config = dict(
    qk_norm=False,
    attn_scale=0.177,
    beta2=0.99,
    lr_head=0.00834,
    grad_clip=1.0,
    final_lr_fraction=0.0,
    batch_tokens=65536,
    steps=7528,
)
MLP neurons of a small language model. Each row is named by its layer, matrix (up: input weights; down: output weights) and neuron, and shows model dimensions 192-255. Each number is 200 + 40 x the weight over its row's rms, rounded and kept within 0 to 999.
Before each neuron's rows, "fires on" lists the tokens most often at its 100 highest values on Wikipedia text that the model never trained on.

fires on: " ten", " inter", " Ten", " sur", " Inf", " to"
L5.up571,180,191,171,182,219,266,136,218,173,227,205,200,234,214,243,131,266,195,152,210,189,220,168,213,183,159,213,245,209,190,221,211,223,237,148,275,235,162,212,137,199,223,194,179,164,175,238,186,203,283,288,166,256,220,247,197,221,156,259,189,165,220,177,186
L5.down571,161,218,171,250,136,172,184,212,230,125,305,261,203,217,142,284,188,220,145,173,150,204,191,170,284,189,239,247,190,222,133,241,211,233,178,263,171,181,195,199,206,202,150,198,190,139,202,203,217,167,237,166,135,233,206,201,151,219,166,206,237,210,230,130

fires on: "'", " &", " and", "-", " en"
L19.up114,223,263,147,218,121,213,170,272,255,212,215,174,299,185,141,208,216,214,195,242,233,202,174,220,257,194,293,229,223,213,228,180,302,228,172,288,226,127,229,177,227,193,170,204,131,168,218,134,231,260,286,142,221,222,259,171,167,184,195,209,225,183,208,210
L19.down114,155,205,205,193,110,210,231,191,265,189,200,206,315,155,240,141,248,294,214,205,144,209,165,199,206,245,244,245,194,158,170,215,184,229,189,180,273,196,177,224,224,211,206,222,156,258,262,174,163,217,209,195,217,191,181,157,274,138,164,250,194,214,217,206

fires on: " to", " Se", " per", " Cro"
L6.up689,212,136,162,144,177,222,194,203,203,182,171,258,209,246,274,171,262,239,203,221,222,181,91,230,193,176,149,221,184,201,203,246,274,195,144,236,207,196,252,188,180,182,170,162,180,168,229,166,187,233,298,188,284,167,179,188,196,236,256,169,172,197,210,185
L6.down689,141,208,204,180,207,155,236,169,214,204,226,239,228,195,125,258,164,198,207,176,118,201,219,239,228,201,212,233,182,242,44,198,233,168,131,175,158,261,207,199,242,177,215,252,260,168,228,193,211,83,185,205,247,249,161,178,134,179,164,248,275,203,171,182

fires on: " Ni", " ", "ae", "ai", " Na", ":"
L3.up135,156,185,233,181,166,214,149,176,121,149,197,217,203,231,204,168,206,215,180,152,188,242,113,263,263,225,202,220,211,209,215,264,145,248,244,153,257,161,283,199,252,236,162,200,204,216,237,200,213,198,182,205,226,237,200,213,232,268,216,206,219,163,230,170
L3.down135,198,101,224,156,189,158,214,188,202,210,186,212,232,174,219,254,224,173,168,214,152,156,218,166,202,200,165,276,196,230,148,193,215,210,212,165,209,215,196,175,225,289,178,188,269,208,180,188,234,236,181,194,221,208,273,194,160,210,203,190,130,187,203,216

fires on: "In", " sur", " cons", " In", " to", " res"
L2.up396,206,156,258,219,235,253,212,233,159,163,165,251,183,252,246,155,288,265,215,145,114,166,99,150,225,180,212,183,222,187,192,242,208,224,170,221,228,198,254,179,258,185,209,165,189,145,225,221,216,248,238,226,254,254,179,215,207,179,263,201,252,190,228,205
L2.down396,274,172,184,208,227,204,225,238,212,195,160,251,239,214,172,124,148,264,177,118,194,103,152,166,228,219,164,217,231,185,149,242,150,199,150,218,215,259,136,165,206,219,170,150,210,141,234,170,125,251,196,162,140,148,142,209,158,212,184,197,191,225,229,91

fires on: " (", " ph", " unc", " cor", " bi", " to"
L5.up234,233,213,230,223,185,184,181,193,219,132,199,205,276,202,259,221,207,186,171,243,205,222,160,175,250,251,203,176,163,286,220,202,199,246,175,200,243,230,246,204,231,276,150,218,144,177,259,238,185,276,219,190,237,216,228,241,171,226,267,244,263,221,237,199
L5.down234,298,142,197,231,164,131,148,237,210,216,193,239,137,179,218,192,157,201,185,151,188,261,245,221,137,202,205,168,230,177,259,220,171,158,243,174,175,215,172,212,208,231,241,231,165,237,166,245,163,209,197,255,164,236,166,197,225,218,158,215,189,133,158,186

fires on: " her", " to", "ew", "and", "oti"
L3.up309,219,259,205,136,252,224,272,176,242,249,193,166,211,143,297,115,186,88,252,204,243,168,245,177,245,197,220,213,180,211,229,168,234,207,168,181,225,215,175,187,144,218,178,214,126,231,259,194,182,192,215,227,246,221,177,199,196,210,238,226,117,284,191,215
L3.down309,180,157,177,190,203,235,168,240,201,189,148,225,247,239,187,285,233,219,217,182,217,228,159,161,181,253,205,255,165,225,166,176,172,170,184,202,155,179,227,126,263,246,273,148,203,201,176,180,230,198,194,222,244,192,189,173,220,123,231,183,199,167,196,259

fires on: "d", "^", "m", "z"
L2.up302,151,223,193,205,141,191,234,226,166,288,216,179,175,173,290,188,156,213,178,200,264,133,239,278,244,219,115,221,121,189,186,255,157,212,236,166,241,263,104,262,249,190,159,207,174,233,252,231,181,177,85,302,211,220,143,222,228,228,211,194,220,278,230,137
L2.down302,201,230,160,193,216,122,143,187,225,230,181,199,223,227,162,203,151,216,261,253,197,219,196,263,187,171,162,117,202,142,120,221,232,160,271,213,242,172,140,237,210,132,246,169,204,161,193,171,260,152,205,169,170,253,110,186,205,205,253,249,203,182,195,175

fires on: ".", ";", ":"
L12.up620,212,238,354,172,141,255,191,169,146,156,178,174,255,213,205,202,184,161,203,200,260,160,206,185,321,202,217,201,218,296,216,245,171,219,254,190,246,148,258,167,210,174,119,170,174,180,219,184,174,213,195,226,223,193,275,243,179,226,208,200,182,174,224,167
L12.down620,266,214,287,239,108,244,199,183,203,179,172,205,203,191,183,216,183,100,166,166,239,199,216,151,220,175,220,222,215,185,156,234,288,222,178,237,39,214,249,185,209,261,245,241,162,171,172,238,269,228,228,222,168,201,197,259,224,228,225,192,260,192,215,193

fires on: "=", " (", " |", " in", " In"
L6.up584,255,211,250,217,245,201,150,187,170,92,166,193,253,207,235,241,226,235,202,252,181,240,181,249,240,180,223,200,165,288,193,237,194,232,211,204,266,177,164,175,177,277,159,207,126,138,167,133,196,242,175,209,146,221,116,270,171,183,159,190,255,189,283,144
L6.down584,256,249,204,228,131,296,131,206,233,241,213,184,190,206,212,279,187,104,188,138,179,164,157,272,249,209,158,207,179,202,285,185,162,237,128,138,253,162,149,202,171,212,132,173,221,156,185,260,207,218,206,253,219,237,204,237,152,174,192,196,239,155,203,214

fires on: " to", " |"
L15.up127,204,254,147,181,163,204,247,203,153,231,175,212,206,283,260,214,222,210,187,218,213,132,199,173,223,204,192,192,209,192,227,200,279,183,137,180,234,204,150,203,221,236,230,233,224,212,331,173,157,194,268,211,276,156,213,194,209,193,217,183,187,206,274,140
L15.down127,231,197,200,161,175,170,216,156,232,186,237,264,160,109,145,180,212,191,193,153,186,180,171,258,268,237,182,172,140,295,132,262,258,250,152,237,234,182,170,132,133,217,170,298,204,206,219,232,153,201,180,201,216,158,205,162,211,109,261,199,283,228,238,186

fires on: "F", "Re", " Dis", "f", " per", "ir"
L12.up622,203,150,201,284,195,242,146,190,260,163,240,160,248,219,160,195,262,180,246,182,225,207,152,232,195,190,194,173,172,165,223,165,248,229,178,197,236,250,249,103,218,247,192,220,208,150,222,84,194,127,222,192,224,257,252,195,170,227,228,140,124,172,106,193
L12.down622,163,208,172,276,206,261,124,233,234,168,267,172,276,201,221,285,186,170,218,213,181,197,174,220,125,164,119,186,224,172,268,113,177,236,214,175,228,119,149,218,204,219,233,168,209,116,178,225,208,146,254,223,219,125,201,195,226,273,196,229,86,237,238,225

fires on: " would", " comp", " not", "oti", " impr", " to"
L2.up34,220,274,260,175,207,171,167,185,236,235,215,144,204,182,264,144,223,179,202,203,220,192,188,194,200,197,226,194,204,220,253,235,186,230,133,241,208,157,186,172,144,242,182,218,103,213,247,155,213,301,250,210,215,262,163,253,162,207,271,210,133,254,155,215
L2.down34,234,201,115,177,165,203,229,185,176,222,166,253,169,197,215,261,222,221,238,280,166,143,184,193,176,175,116,221,164,192,213,243,212,205,215,144,165,223,230,221,245,149,200,234,241,169,188,237,220,115,194,177,156,222,284,183,231,132,163,142,230,194,178,224

fires on: " of", " for", ":", "D", " over", " with"
L15.up765,194,136,231,165,138,180,163,143,296,186,179,233,279,262,190,124,142,145,243,165,209,322,179,181,200,212,228,131,131,97,189,197,130,236,135,229,227,145,204,176,183,152,197,233,148,190,269,170,193,183,264,175,235,244,219,218,137,185,181,204,160,217,222,84
L15.down765,142,218,305,202,265,140,257,267,164,236,200,136,241,217,227,112,289,220,219,223,222,184,177,167,216,175,202,214,167,248,191,175,211,212,219,181,179,234,175,299,246,171,220,294,226,168,204,137,190,211,188,220,236,261,127,195,184,172,215,170,174,273,133,150

fires on: " most", "–", "-", " 65", " more", " the"
L3.up80,239,160,137,186,213,267,187,199,236,263,274,132,203,197,134,168,251,191,128,165,212,225,188,238,189,232,222,163,172,240,181,194,254,216,108,225,237,240,226,165,239,205,174,218,145,159,203,166,268,230,284,172,118,146,179,208,187,200,240,215,158,240,206,171
L3.down80,156,230,238,204,189,156,185,95,180,279,224,189,157,231,196,191,127,129,279,246,136,241,198,211,223,167,227,325,219,172,89,221,209,227,212,153,163,162,150,179,221,224,168,186,230,212,151,260,243,212,218,239,260,194,248,185,167,172,228,204,165,242,194,194

fires on: " known", " un", " br", " some", " intended"
L2.up362,190,232,205,204,180,219,221,131,197,116,190,167,151,205,204,219,196,132,270,159,241,183,231,145,216,229,180,172,237,299,201,227,237,145,158,232,196,208,265,223,197,177,184,159,157,185,190,180,249,209,228,213,285,241,166,174,264,185,296,258,261,217,256,187
L2.down362,134,222,193,292,247,107,142,167,216,218,213,160,191,205,235,168,210,199,143,165,165,168,188,183,150,215,141,230,192,146,256,187,189,210,161,226,159,295,210,239,186,229,193,195,207,194,285,188,233,163,197,209,194,192,254,256,191,149,266,177,199,242,208,245

fires on: "si", "din", "=", "zi", "oti", "azi"
L2.up130,170,248,209,191,132,179,162,228,195,244,183,122,259,173,180,216,151,222,150,281,241,109,232,183,318,163,187,197,204,244,173,239,154,216,166,178,254,195,182,211,147,268,151,231,152,211,215,166,232,242,138,263,136,252,177,275,197,212,226,211,234,210,250,165
L2.down130,235,192,136,217,269,245,165,129,213,231,157,179,122,187,183,263,142,143,232,172,225,276,119,159,139,270,214,192,138,175,184,263,230,181,112,100,207,192,214,250,200,193,202,268,163,207,183,187,172,187,146,199,173,178,261,219,138,248,160,154,251,230,171,184

fires on: "-", " and", ":", "–", " “"
L15.up995,225,231,156,262,148,259,202,205,144,203,240,227,263,260,154,228,221,201,211,277,186,223,192,219,232,162,161,207,181,258,215,196,216,222,160,233,236,243,259,161,236,238,133,137,114,130,282,247,200,236,212,180,180,225,188,196,202,280,213,220,196,178,146,192
L15.down995,114,160,219,220,250,237,120,300,201,149,193,164,253,156,205,151,140,153,172,194,182,167,93,160,175,209,226,185,160,160,215,226,276,247,205,155,193,120,162,232,174,237,204,193,177,156,168,213,246,211,256,217,107,250,235,188,196,197,184,231,148,134,219,227

fires on: "ent", "=", ":", "ine", " /", "The"
L3.up533,156,209,192,262,238,234,216,162,170,220,177,189,242,262,251,240,268,231,202,178,147,124,203,291,218,193,233,177,197,247,163,173,112,178,195,145,224,240,249,233,242,139,208,196,207,164,224,187,209,228,157,196,139,252,157,218,191,163,226,196,266,264,184,156
L3.down533,191,191,183,144,190,153,221,184,160,159,280,193,272,209,194,147,185,195,212,291,161,206,172,246,141,174,110,182,192,236,215,252,175,229,215,258,169,195,186,249,229,164,225,270,158,261,197,174,172,183,237,237,184,252,153,203,218,178,270,162,236,225,209,153

fires on: " p", " ", " (", " e", "ae", " as"
L6.up318,222,151,194,196,178,229,179,152,200,137,195,213,191,241,282,228,263,191,208,223,175,189,152,291,248,239,136,191,173,226,235,219,194,251,204,216,253,168,279,262,242,205,155,220,202,166,187,204,237,229,189,213,177,194,222,214,179,185,217,188,242,176,288,171
L6.down318,258,185,171,159,134,207,249,156,195,150,149,197,215,169,161,192,190,197,246,263,171,148,252,186,165,195,192,224,228,252,221,233,231,225,207,218,186,226,188,158,176,208,251,178,157,200,182,269,238,151,211,201,212,173,255,198,187,224,206,136,96,197,286,116

fires on: "ed", " /", "ical", "ated", "hed", " taken"
L3.up524,172,155,180,211,190,248,212,191,162,229,244,175,190,271,208,226,236,139,207,186,191,123,239,292,244,226,179,109,169,286,150,158,168,120,259,188,231,320,206,245,252,168,158,239,200,152,264,109,256,193,141,236,180,180,181,230,189,240,215,180,270,229,171,114
L3.down524,213,204,187,226,255,183,235,201,134,248,183,210,204,193,158,177,167,175,168,265,261,161,170,196,176,267,168,186,220,158,168,219,208,201,299,116,214,233,177,198,244,245,186,260,154,216,276,155,180,253,218,157,236,199,199,210,186,236,240,255,199,218,189,177

fires on: " Ed", " separate", "or", " different", " new", " def"
L6.up664,229,141,244,236,249,214,226,162,178,187,185,176,208,175,222,138,154,164,204,148,262,171,185,124,202,163,280,146,180,198,227,192,235,131,177,254,183,189,199,195,262,184,258,148,144,207,214,236,211,206,187,241,280,263,209,167,93,203,193,278,199,286,242,182
L6.down664,194,212,177,157,168,176,171,231,182,220,164,189,178,217,188,212,240,284,147,186,150,210,154,211,144,239,237,170,261,232,228,232,280,227,161,187,200,292,197,174,258,137,217,243,240,208,174,244,204,210,236,202,167,172,270,178,170,179,138,231,246,208,181,222

fires on: " of", " at", " /", ":", "c"
L2.up239,162,158,251,233,195,219,218,191,132,174,178,200,254,261,171,224,221,184,232,145,201,213,216,224,229,209,196,184,168,254,163,215,109,157,265,224,237,205,236,259,280,219,140,226,160,119,246,183,269,206,148,199,183,223,98,209,139,246,213,245,219,225,169,116
L2.down239,243,148,144,196,193,198,225,187,166,248,240,268,213,212,176,210,121,221,152,191,144,172,116,216,195,191,141,151,123,120,187,190,219,249,199,177,205,155,108,180,223,252,162,189,238,116,234,190,212,219,278,195,155,233,156,222,201,124,195,202,189,171,265,218

fires on: " res", " comp", " Sp", " rec", " Te", " ph"
L2.up884,221,182,194,164,186,273,231,196,198,146,169,220,217,183,217,140,152,232,251,197,174,126,158,194,193,203,166,136,185,197,210,203,217,179,157,222,197,142,236,240,231,245,128,153,184,200,219,184,217,290,208,178,281,239,108,228,167,228,231,209,190,216,182,193
L2.down884,186,204,156,129,208,179,179,185,205,200,280,214,142,202,212,199,196,126,194,287,181,236,262,241,143,240,193,240,183,184,135,286,177,236,163,224,160,219,164,222,217,135,208,235,174,211,219,188,177,214,200,227,148,247,232,169,160,193,190,215,242,189,177,213

fires on: " |", "|", "red", "ing"
L3.up894,242,231,229,231,177,141,204,154,222,189,299,126,205,198,226,179,234,153,168,201,260,195,122,279,260,252,238,149,190,206,259,217,144,212,239,179,254,248,178,130,220,188,140,149,128,226,252,200,278,269,177,245,200,241,212,258,152,257,204,225,185,264,236,190
L3.down894,218,160,197,301,238,227,220,163,232,179,311,208,202,145,203,202,229,155,106,241,177,214,246,125,172,219,197,273,268,198,219,210,177,197,169,208,241,249,197,231,216,215,156,163,165,187,175,187,173,239,204,186,219,228,239,192,173,233,193,158,191,194,180,200

fires on: " took", " most", "ss", " last", " was", " exist"
L11.up936,237,177,181,202,176,294,288,203,244,162,162,209,205,196,229,99,213,234,255,236,162,153,162,250,200,71,131,129,243,200,212,225,274,206,224,228,195,219,141,236,188,247,181,87,195,157,251,127,181,232,211,169,263,251,167,228,134,192,175,171,240,186,110,165
L11.down936,179,197,229,261,138,161,156,184,137,177,163,188,181,226,128,125,248,170,156,205,163,282,237,179,283,159,215,195,232,164,209,195,179,156,183,215,220,193,182,230,256,223,269,196,277,242,140,190,217,190,128,139,196,186,294,205,190,184,263,140,199,233,236,235

fires on: " served", " exist", " remained", " serves", "ss", " remain"
L5.up985,268,161,192,225,215,214,297,240,231,152,189,178,219,189,220,227,198,202,277,196,204,125,190,169,222,187,210,115,222,235,186,207,248,166,112,208,224,276,181,283,211,229,174,149,185,124,256,182,251,222,172,214,202,227,45,228,175,201,196,236,212,156,158,146
L5.down985,168,180,209,247,177,210,202,199,231,116,238,189,264,128,166,152,168,217,232,107,226,202,151,228,191,172,211,279,296,223,231,238,217,178,140,221,190,204,132,237,232,176,237,146,238,221,132,217,189,251,181,220,192,148,222,206,205,206,187,98,177,233,214,216

fires on: " and", " the", "-", "He"
L15.up26,281,210,157,225,153,232,159,223,202,197,196,186,215,221,142,157,223,190,187,214,216,164,105,254,217,216,223,161,153,224,197,255,228,244,165,235,226,185,198,179,263,250,193,165,151,257,169,165,206,172,263,180,187,258,194,196,236,225,196,207,239,194,217,225
L15.down26,116,151,233,187,128,161,141,239,213,222,153,271,237,164,185,194,132,111,180,166,148,324,219,180,139,228,126,234,178,133,175,170,171,196,183,228,207,138,225,206,192,246,153,219,159,204,206,227,250,222,309,236,215,155,214,197,219,210,231,227,165,158,232,220

fires on: "\n\n", " ("
L11.up848,257,198,239,269,181,147,171,186,201,170,201,118,220,164,212,198,195,216,161,162,226,226,217,184,215,251,165,121,228,197,300,278,183,227,141,174,232,166,181,226,178,260,175,149,138,227,220,190,225,203,192,163,199,245,119,216,219,171,238,169,205,215,222,239
L11.down848,227,240,139,227,219,221,178,203,193,221,220,260,132,227,132,201,152,123,185,197,208,237,189,190,143,182,162,186,166,156,206,217,155,162,216,186,168,247,206,219,206,145,217,254,170,243,183,208,180,262,186,247,207,186,213,179,186,256,153,129,234,196,152,221

fires on: " ed", "ated", "ent", " published"
L6.up556,154,201,172,209,195,209,277,153,178,261,233,152,241,199,179,190,193,130,190,220,242,188,222,221,249,244,194,134,218,205,184,172,181,200,249,165,228,318,187,172,242,117,132,143,150,220,281,122,262,253,164,225,200,178,212,252,111,278,201,157,221,250,170,179
L6.down556,199,196,141,297,195,172,189,199,161,179,111,196,184,265,133,152,219,226,176,168,175,184,198,221,239,153,193,199,160,216,131,175,156,206,200,173,205,213,212,100,180,190,219,150,153,209,216,148,230,179,168,249,214,195,259,189,168,304,213,132,176,214,236,203

fires on: " |", "|", "25"
L2.up990,183,299,211,210,152,200,136,152,167,202,173,263,207,196,283,252,237,231,154,216,241,169,239,232,243,199,208,170,218,244,193,275,229,184,200,135,260,239,165,166,209,209,158,205,179,193,160,144,226,190,252,200,207,169,162,251,183,183,234,174,235,199,175,198
L2.down990,233,176,194,165,181,179,186,173,184,217,278,190,207,200,216,181,193,241,156,183,247,111,165,175,142,251,144,240,75,177,218,181,182,224,168,105,286,192,223,132,194,176,155,155,197,194,173,247,299,196,213,169,182,180,175,241,245,211,186,231,185,166,176,213

fires on: "al", "e", "ed", " known", " some", "Some"
L5.up972,215,213,210,198,196,244,195,191,164,83,218,156,162,217,255,243,188,243,231,142,233,151,245,202,214,220,242,207,245,237,256,184,169,146,231,200,195,218,264,206,225,189,158,123,180,201,190,184,296,177,105,269,155,206,234,188,174,204,202,183,227,200,235,232
L5.down972,257,187,208,244,191,148,198,202,155,242,209,170,218,131,192,174,196,190,248,182,195,223,140,217,160,242,234,238,194,185,243,235,209,196,141,235,173,251,232,237,215,174,261,259,240,244,270,173,231,162,190,218,259,165,203,222,168,199,244,136,250,174,183,224

fires on: " /", ":", "^", "+"
L11.up1023,205,149,232,228,146,199,242,215,273,272,155,225,210,279,188,171,210,280,152,165,272,127,159,260,250,171,245,142,189,186,269,237,140,248,203,203,237,268,158,218,236,247,181,169,220,238,206,210,247,196,134,272,207,221,206,229,208,235,209,223,243,259,132,174
L11.down1023,272,196,228,220,199,149,264,165,167,228,165,211,246,264,184,150,170,150,162,236,156,212,142,160,231,129,213,161,189,208,195,181,98,216,214,181,228,216,203,179,197,244,153,197,184,190,207,145,218,219,160,320,222,260,192,183,210,180,279,219,197,259,205,236

fires on: " |", "-", "|", "R", " R", "N"
L5.up567,215,210,238,198,180,206,148,98,179,147,228,135,244,189,197,266,223,150,215,166,185,205,212,219,208,274,208,246,124,194,208,178,189,171,211,160,288,245,245,139,209,238,116,164,209,168,214,180,216,208,182,185,248,186,220,249,170,291,247,243,219,175,228,198
L5.down567,220,164,224,256,186,197,274,200,228,175,213,222,181,123,160,239,184,154,189,216,245,203,273,227,201,169,271,276,185,174,198,271,220,138,308,275,166,270,171,253,149,231,156,229,219,200,203,191,164,144,193,213,214,264,195,206,192,206,133,216,182,171,179,191

fires on: ":", " fa", " for", "/"
L11.up344,209,167,237,184,177,186,233,106,193,222,153,209,227,186,215,134,219,153,197,122,150,262,187,183,216,261,171,211,163,155,188,197,119,233,188,212,214,213,179,229,224,239,139,235,196,216,302,154,220,232,213,180,212,222,229,205,162,205,256,158,201,242,173,100
L11.down344,196,218,180,139,178,185,275,192,255,248,161,261,225,204,202,183,167,158,183,268,201,238,153,249,171,175,212,227,242,190,175,200,241,272,220,166,199,248,114,250,214,183,191,233,198,200,203,197,255,254,309,231,216,179,226,209,218,153,136,170,205,206,183,193

fires on: ".", ")", ",", "\n", ";"
L11.up253,188,242,222,184,168,225,189,176,130,160,139,150,216,189,261,225,192,186,222,157,288,174,186,155,247,188,218,221,230,239,198,229,222,180,198,190,231,207,280,227,197,245,215,226,218,164,247,186,190,159,273,265,259,239,100,217,97,188,246,149,223,276,216,150
L11.down253,224,184,271,162,148,172,246,275,194,159,166,216,261,214,293,187,234,239,237,204,231,144,204,200,270,119,177,204,174,202,237,227,254,171,180,231,90,177,201,183,213,186,155,205,215,171,224,203,286,213,218,240,156,234,140,258,191,181,284,195,215,202,206,179

fires on: ".", " |", ":", "\"", ","
L15.up443,188,192,231,241,143,211,173,221,121,149,174,224,229,215,261,253,176,182,270,152,245,147,236,183,250,216,294,146,210,226,221,198,187,276,194,214,218,140,250,237,167,189,220,244,121,159,250,201,171,207,188,263,195,220,155,272,160,189,217,157,198,151,146,206
L15.down443,159,235,243,215,181,144,185,207,187,172,220,188,273,190,232,171,205,145,176,241,218,182,194,198,219,141,210,207,208,230,207,195,206,212,212,197,105,142,243,196,218,230,130,182,221,127,173,214,276,216,228,192,225,260,137,244,185,161,206,239,244,227,191,223

fires on: " en", " sur", " Ins", " rec", " ph", " ins"
L3.up221,236,172,189,162,253,229,260,230,210,173,220,190,314,186,219,156,177,241,215,191,216,190,105,203,220,169,219,208,212,191,220,225,206,229,138,248,218,157,227,191,204,172,183,137,176,215,243,229,241,249,269,141,288,231,121,224,178,250,211,200,148,191,167,163
L3.down221,149,250,87,207,152,169,161,193,132,130,220,246,222,226,182,265,159,236,185,138,212,257,213,225,161,236,185,168,165,282,115,325,227,151,194,218,201,196,156,203,202,170,185,223,195,249,137,213,208,156,194,235,139,205,205,187,206,200,173,206,325,230,222,250

fires on: "|", " between", " to", " |", "ted", "  "
L2.up335,240,236,279,234,207,250,136,228,217,129,144,225,221,163,261,219,249,178,222,214,152,226,227,217,211,191,251,201,223,243,257,265,128,183,218,200,206,195,149,155,210,184,136,234,101,226,152,197,184,250,188,234,173,199,156,268,77,114,198,163,208,258,187,186
L2.down335,157,189,233,184,223,246,207,215,222,206,236,178,245,228,219,242,218,227,233,151,266,189,187,218,198,191,93,160,150,230,179,181,221,178,181,244,197,198,165,220,223,176,111,156,194,307,205,211,199,159,203,204,218,168,240,222,198,167,217,191,160,232,211,277

fires on: " |", "|", "  "
L3.up822,260,268,254,293,166,175,133,167,173,152,128,236,231,190,195,240,268,199,198,218,183,268,205,198,242,221,268,186,193,217,215,279,175,197,196,203,241,210,155,153,179,203,109,202,136,137,157,225,225,157,203,229,221,212,135,253,115,189,187,228,231,189,153,188
L3.down822,288,175,253,197,203,204,188,166,211,157,221,255,260,231,192,274,203,187,144,164,211,192,157,188,215,244,163,183,220,198,221,210,206,188,132,274,244,182,157,167,207,190,80,114,250,173,148,241,252,201,240,194,180,212,269,256,217,197,192,220,216,198,226,144

fires on: "si", "to", "azi", "wh", " Ari"
L6.up808,195,238,264,173,173,228,261,191,184,92,189,154,271,224,156,239,227,178,192,241,216,141,253,180,269,186,148,209,246,237,172,231,126,220,218,187,225,147,228,262,111,177,154,225,141,212,201,187,274,240,179,196,167,199,107,274,160,183,238,204,158,215,201,233
L6.down808,204,223,128,182,235,174,191,189,243,219,154,235,169,125,208,185,111,207,228,149,143,137,173,122,206,187,191,168,135,179,157,200,193,177,178,226,226,186,206,247,233,175,198,186,200,262,199,219,145,234,236,149,174,283,196,218,246,189,221,248,190,204,105,172

fires on: "c", "ter", "ist", " /", ":", " illust"
L12.up462,201,249,302,314,207,180,232,207,251,170,227,150,239,194,184,189,219,237,240,195,228,198,219,266,243,187,232,176,103,246,198,209,164,235,248,236,198,245,260,198,224,232,177,151,179,133,199,235,219,247,116,220,200,191,201,236,206,172,215,227,252,139,137,187
L12.down462,174,200,186,143,238,230,260,116,192,204,179,148,193,194,162,173,182,159,146,168,231,147,184,135,216,207,183,204,218,245,176,166,128,193,273,176,189,249,209,189,221,183,165,240,167,154,302,175,253,140,231,255,160,186,215,197,181,154,294,193,225,258,208,175

fires on: "R", " C", " Harris", " R", " P", " Smith"
L2.up1007,166,201,219,227,128,155,229,116,182,106,185,217,285,207,173,267,206,138,229,250,192,229,215,239,245,166,257,204,164,279,171,276,188,187,249,182,225,229,226,154,222,208,159,159,174,152,216,233,197,214,193,188,251,231,180,269,212,198,248,199,158,193,221,122
L2.down1007,204,169,235,184,263,201,175,233,178,152,321,197,177,212,149,204,234,189,195,180,187,165,161,186,211,118,221,193,268,147,198,179,200,206,240,223,219,244,193,176,216,292,204,245,251,111,169,246,225,195,195,179,225,134,233,234,291,203,143,210,216,182,150,128

fires on: ",", ".", " |", ":"
L12.up230,191,210,230,171,202,219,244,188,169,190,155,219,206,263,276,233,182,252,256,226,225,181,207,210,280,163,289,177,210,187,214,215,169,232,212,189,243,216,281,209,207,220,203,195,104,124,274,157,168,272,240,286,257,197,153,253,142,209,214,145,181,163,183,156
L12.down230,197,238,238,132,165,118,256,208,127,181,222,184,195,220,194,213,175,217,190,227,238,180,169,278,225,169,222,120,248,251,173,260,203,219,268,205,169,184,210,197,233,187,148,207,170,228,225,221,245,219,109,174,151,246,110,213,159,174,218,192,231,224,193,242

fires on: ":", " |", "-", ","
L11.up246,256,252,255,226,179,235,195,213,164,152,159,143,175,274,171,170,198,214,254,178,194,94,265,243,212,199,196,120,227,204,193,201,157,258,140,234,226,224,294,126,244,179,202,179,126,138,273,190,240,160,191,176,175,291,193,216,204,187,203,153,173,182,134,162
L11.down246,139,193,238,184,177,138,228,288,177,151,153,204,183,176,233,173,172,166,302,157,185,146,280,171,157,170,193,204,216,206,188,158,282,180,208,162,188,217,249,207,202,205,268,244,114,155,235,158,217,177,240,227,202,252,145,176,188,211,202,221,211,203,207,232